From a checkpoint of a small transformer trained on Wikipedia: vocabulary 8192.
MLP neurons of a small language model. Each row is named by its layer, matrix (up: input weights) and neuron, and shows model dimensions 336-431. Each number is 200 + 20 x the weight over its row's rms, rounded and kept within 0 to 999.
After each neuron's rows, "fires after" lists the tokens most often just before its 100 highest values on Wikipedia text that the model never trained on.

L4.up143,200,169,225,174,194,169,171,201,195,207,190,237,198,192,221,201,213,224,205,201,212,210,233,234,204,186,203,234,162,212,209,196,208,231,196,196,197,239,207,212,170,181,206,217,192,180,204,190,214,201,162,175,217,234,220,182,196,196,247,188,205,214,200,205,177,207,182,128,200,231,189,207,154,207,188,200,206,230,203,171,218,191,214,190,161,176,227,205,188,199,213,233,195,193,189,185
fires after: "-", " \"", " (", " Su", " un"

L3.up611,205,207,175,183,200,166,198,210,228,205,193,214,204,185,204,196,191,217,208,198,199,225,251,191,201,219,239,207,189,157,211,217,211,229,220,223,179,173,213,200,116,211,212,187,194,180,240,184,201,204,186,196,226,222,185,210,195,152,214,209,213,238,188,183,206,220,198,204,184,186,191,202,190,190,206,179,205,208,198,234,204,195,225,212,209,202,228,184,172,192,218,197,203,197,199,197
fires after: ".", " \"", "\n\n", " (", "—", " not"

L5.up1081,228,209,209,204,184,217,262,178,202,212,189,209,227,192,169,206,199,191,238,205,200,230,179,208,174,204,218,248,213,188,234,171,197,190,191,211,173,266,198,191,151,201,200,239,198,219,240,181,182,209,172,241,199,169,197,252,201,213,240,217,197,182,207,170,182,191,196,160,200,192,243,191,184,217,165,192,221,207,199,246,194,180,216,200,197,187,226,196,236,196,212,156,200,193,193,188
fires after: ".", "-", ",", "s", "|"

L5.up462,194,185,222,163,202,193,173,183,191,201,159,193,172,159,197,216,230,199,202,197,198,191,221,190,220,172,167,205,162,217,190,200,165,196,178,213,195,191,212,188,222,181,162,221,202,199,190,164,205,193,173,200,234,211,223,199,178,193,214,183,212,198,195,199,175,216,215,135,215,274,215,216,193,219,172,185,220,216,200,156,196,198,218,222,176,248,178,216,205,185,182,242,177,175,166,179
fires after: "–", " (", "-", " +", " |"

L5.up1008,205,207,212,212,200,205,202,206,210,162,211,206,208,181,188,183,200,200,167,210,192,202,204,212,222,193,209,254,202,202,204,206,182,204,177,217,203,185,221,207,162,182,184,215,177,175,210,217,228,193,189,209,228,203,231,213,238,160,210,193,215,195,188,213,224,219,220,186,200,204,206,214,204,181,180,199,201,211,205,191,228,186,222,202,238,215,212,193,210,203,209,222,158,195,193,232
fires after: "\n\n", "\n"

L5.up31,182,188,228,210,190,190,233,191,197,192,189,204,208,212,187,234,157,201,164,204,218,185,186,208,184,196,218,222,185,205,215,167,197,215,233,174,215,221,214,206,160,185,226,198,196,186,190,195,160,186,192,200,173,205,218,184,192,234,216,189,190,189,195,218,186,170,190,177,194,235,227,187,197,181,190,177,229,193,189,222,211,209,209,182,257,215,219,174,193,195,213,128,198,207,188,194
fires after: "-", " (", ".", " |"

L4.up1279,208,192,238,176,218,196,180,233,229,209,205,237,200,167,197,224,189,199,174,194,240,237,227,193,176,213,202,223,188,204,241,189,184,181,194,192,196,227,233,225,172,212,229,211,222,197,199,200,212,212,223,184,195,239,188,187,192,210,215,198,191,214,191,177,184,148,186,157,201,194,175,210,202,210,215,196,239,234,171,197,211,202,212,230,219,215,218,194,180,183,211,224,206,215,161,196
fires after: "'", "-", " \"", " album"

L4.up281,199,218,219,171,204,207,175,216,178,188,202,237,187,156,249,200,205,180,190,207,180,208,216,218,195,185,200,231,174,209,221,188,198,194,192,205,192,229,211,184,153,221,220,184,190,191,182,173,220,176,174,191,192,223,201,201,221,195,197,193,214,195,221,188,176,171,189,202,198,224,214,178,173,212,180,153,197,194,223,185,184,190,237,168,197,243,213,189,209,239,206,255,203,215,209,169
fires after: "|", "-", " \"", " \\", "\"", "\\"

L4.up1056,183,196,220,201,198,165,207,239,193,173,204,202,204,184,166,201,198,209,212,208,214,180,211,221,178,204,226,237,221,215,241,187,213,181,203,213,227,266,202,231,180,178,204,209,220,206,205,216,189,185,221,226,203,226,190,209,172,221,221,211,214,192,225,203,168,208,176,182,200,208,191,152,219,217,196,178,216,165,197,212,205,178,232,182,204,199,224,173,218,211,216,182,207,173,180,220
fires after: ".", "-", "udi", " ", ","

L4.up1053,218,181,193,206,191,182,182,231,189,197,202,149,188,181,219,206,224,194,224,224,192,211,216,197,177,216,203,197,195,199,214,170,207,198,183,205,208,208,186,224,200,217,197,180,203,206,224,176,214,199,162,241,205,197,163,218,159,183,198,182,203,194,196,191,207,215,134,185,209,190,261,219,210,175,188,192,199,163,189,215,201,182,203,184,188,197,192,174,200,195,187,259,191,200,186,194
fires after: ".", " and", ",", " but", " that", "N"

L4.up1020,181,202,207,184,236,196,185,198,187,160,190,200,198,160,197,188,201,199,185,200,190,187,197,209,204,176,169,233,174,177,213,211,196,191,198,196,203,183,223,190,157,139,200,228,198,199,252,208,193,224,230,172,215,199,215,209,186,222,196,160,201,217,249,223,188,144,194,216,164,192,238,206,208,218,167,219,209,201,222,209,186,205,208,163,191,244,195,208,207,144,194,227,200,190,195,217
fires after: "  ", "-", "\n", "′", " (", "–"

L6.up387,211,191,194,189,192,196,174,215,217,174,210,224,154,213,179,160,215,199,187,225,214,213,207,190,213,212,221,224,155,174,243,188,164,169,190,210,194,178,188,198,196,200,160,169,141,198,199,195,196,232,218,194,206,220,208,178,202,188,217,189,214,178,218,181,190,193,170,198,192,223,213,186,216,181,170,187,204,172,154,178,192,186,210,242,175,186,193,208,208,195,222,220,209,209,197,219
fires after: "-", " (", "qu"

L4.up1014,215,227,217,207,203,235,151,225,194,195,207,196,195,184,194,219,164,230,181,185,191,200,184,215,204,175,192,213,187,204,191,177,197,206,196,200,185,179,192,196,208,178,238,227,191,196,210,186,220,231,162,195,212,185,191,205,216,203,167,211,260,192,209,217,196,205,191,194,168,205,220,160,239,218,219,196,226,195,189,207,195,189,200,199,178,195,213,203,212,174,220,184,188,195,231,194
fires after: "-", "'", " /", " 7"

L3.up1146,216,176,220,229,220,167,200,222,214,196,222,196,194,178,212,211,181,207,209,187,216,206,223,212,225,184,203,252,202,199,228,190,177,201,193,233,189,204,214,206,146,219,200,196,200,164,222,206,221,232,165,201,190,250,202,195,222,191,221,218,216,233,202,226,205,199,203,175,182,226,199,216,205,174,204,167,217,212,189,230,207,165,203,215,181,202,219,183,221,215,220,212,209,222,163,228
fires after: " (", "\n\n", ".", "/", " \""

L3.up1152,175,216,220,195,205,175,203,211,214,160,170,194,196,203,195,211,186,255,189,208,191,196,183,209,201,190,168,228,202,208,224,178,159,176,214,188,183,221,205,204,171,158,192,187,189,245,211,232,209,220,173,205,233,178,212,213,210,207,201,218,234,215,216,188,175,188,161,144,199,219,214,172,210,198,198,207,214,184,192,178,171,190,223,203,222,186,204,208,200,176,187,180,189,235,211,193
fires after: "°", "′", "=", ":", "″", "\n\n"

L4.up757,201,175,211,185,213,208,200,203,232,201,186,202,162,160,182,169,211,197,181,185,217,209,210,214,201,209,171,209,185,211,224,187,209,181,217,168,197,225,204,206,188,191,212,223,212,181,183,179,205,182,218,240,204,192,239,235,163,213,185,205,208,204,250,216,179,183,185,165,193,198,206,196,162,205,192,152,202,187,211,196,191,175,221,232,186,204,238,172,200,198,220,182,202,198,219,204
fires after: ".", "-", "–"

L3.up392,206,213,204,201,213,209,213,213,207,225,184,230,179,160,238,210,184,197,183,217,183,218,194,217,198,218,243,227,213,185,190,218,218,184,208,147,202,203,197,206,196,158,207,163,202,199,215,192,194,218,167,154,219,220,205,207,169,215,203,213,193,174,199,198,197,201,179,203,166,195,219,182,225,200,206,176,205,211,202,193,195,198,189,181,187,204,190,160,211,175,204,199,186,194,189,215
fires after: "|", "-", " |", " October", "="

L6.up541,223,201,192,212,212,195,190,241,243,206,190,234,157,201,174,211,184,216,194,212,212,238,239,229,190,192,185,238,177,202,214,226,207,214,211,202,192,208,243,193,166,187,185,214,228,187,181,190,220,222,181,216,208,206,210,196,190,197,225,189,217,210,210,198,181,160,207,178,216,184,183,244,178,233,193,167,186,203,197,176,189,189,215,198,198,249,242,232,189,208,213,226,176,199,201,185
fires after: " \"", " (", "\n\n", " ", "=", " |"

L3.up309,213,171,221,179,178,170,251,213,200,185,174,199,214,206,176,228,175,215,161,198,208,181,205,212,198,235,217,215,177,184,232,207,176,214,208,199,205,198,200,195,147,182,241,214,204,200,235,212,212,206,215,225,271,230,213,204,225,229,225,207,193,195,208,201,229,223,198,196,229,210,207,187,149,193,208,187,182,192,229,195,241,159,206,196,188,174,244,161,170,197,229,186,208,206,224,219
fires after: ".", " to", "\n\n", " indic", " trans", " explo"

L6.up732,214,203,188,204,189,198,225,203,216,221,185,190,182,182,189,227,182,212,202,170,184,179,225,184,194,205,224,218,183,184,212,187,226,206,220,186,223,197,215,181,154,224,212,207,204,182,224,204,199,196,202,178,199,212,171,208,224,243,215,213,180,218,204,189,205,231,136,209,184,200,221,172,202,204,209,213,184,181,209,174,202,200,198,164,207,225,222,160,202,199,201,213,187,195,201,191
fires after: ".", "-", "\n\n", "|", "="

L4.up902,187,184,219,212,202,197,173,219,193,183,208,181,183,210,206,172,196,205,205,208,183,183,192,193,175,177,203,212,195,202,202,147,180,188,188,212,187,187,217,169,190,187,222,214,213,218,190,158,212,231,191,202,220,212,204,187,173,203,209,188,214,242,187,216,182,198,180,195,191,204,198,183,232,168,197,182,229,212,219,187,192,167,215,183,172,238,202,210,192,220,229,197,201,192,211,214
fires after: "-", "|", "'"

L5.up1026,218,206,213,197,204,181,199,173,208,206,218,174,206,209,194,182,179,200,206,208,195,181,239,184,188,220,223,207,184,155,172,202,195,212,179,195,237,228,211,207,187,218,186,219,184,193,218,165,230,207,233,233,205,207,160,196,190,199,222,215,187,232,189,197,188,222,201,199,207,164,225,171,225,199,200,191,194,205,206,233,193,211,206,185,153,226,220,184,197,230,185,220,206,168,161,178
fires after: ".", " .", " by"

L4.up1405,202,216,202,223,214,210,205,185,212,174,194,201,212,197,195,179,198,201,232,180,189,163,218,257,176,213,207,199,225,186,197,208,172,213,174,208,187,196,185,208,198,235,209,185,174,219,194,159,242,205,189,194,223,202,206,251,195,226,184,164,170,219,200,190,181,207,196,219,207,210,192,179,213,205,187,211,266,189,197,219,213,229,222,223,229,205,253,176,221,181,189,216,223,232,189,180
fires after: "0", "1", "2", "ho"

L4.up794,213,189,224,200,171,191,194,210,229,183,221,183,177,157,203,227,195,229,226,219,197,187,211,204,220,186,196,205,181,190,221,177,211,191,200,193,236,214,260,171,184,208,208,198,170,192,271,186,208,226,212,193,228,244,177,186,176,216,202,214,197,203,210,229,189,201,182,195,193,220,236,206,203,197,198,177,231,148,208,206,219,187,238,213,210,246,201,170,220,183,198,220,211,217,208,199
fires after: ".", ";", " (", "-", " \""

L3.up1099,210,202,198,198,211,194,237,190,209,182,177,185,200,180,190,198,207,197,169,219,200,151,188,233,173,181,223,220,183,188,209,228,171,203,193,165,242,187,219,199,131,197,176,180,230,215,221,208,211,198,201,196,222,219,204,205,182,187,206,182,190,216,193,194,217,191,173,192,173,201,182,253,177,192,205,205,222,198,229,220,212,221,225,187,229,193,206,193,164,181,189,224,193,223,204,230
fires after: "\n\n", "′", "  ", "\n"

L3.up189,223,185,196,218,196,188,191,219,208,189,217,219,177,166,195,174,172,223,202,190,205,197,234,213,235,205,226,210,209,173,184,206,209,225,184,188,221,185,191,209,180,200,179,195,201,173,200,169,207,165,227,194,212,219,166,200,203,203,202,214,196,194,237,214,202,186,197,201,212,185,221,186,209,215,195,197,199,195,217,197,185,184,190,214,225,194,191,169,206,184,191,192,182,185,197,187
fires after: " |", "  ", ".", " 01"

L5.up1479,217,170,221,237,226,175,185,231,232,186,200,174,197,156,177,188,201,213,207,175,206,174,197,214,167,206,190,206,185,191,245,206,192,229,166,185,200,212,225,208,160,197,186,207,194,212,245,204,208,233,208,186,260,210,227,193,172,209,181,196,194,227,201,192,187,203,222,209,179,211,179,212,190,204,190,192,198,206,206,194,219,205,214,218,247,227,219,179,192,195,202,144,179,216,204,192
fires after: " (", ".", "\n\n", "=", "\n", "-"

L5.up758,210,209,205,208,207,193,187,230,194,189,184,176,218,207,175,199,208,233,226,204,230,153,193,213,166,198,222,221,157,203,224,191,180,210,225,221,203,238,196,200,156,214,198,240,219,194,172,186,209,214,207,228,199,183,174,208,176,178,203,199,211,193,224,205,192,187,153,155,163,232,239,181,226,204,179,191,210,212,229,173,175,213,230,178,180,233,190,182,230,204,213,182,227,207,213,204
fires after: ",", "-", " an", " a", " the"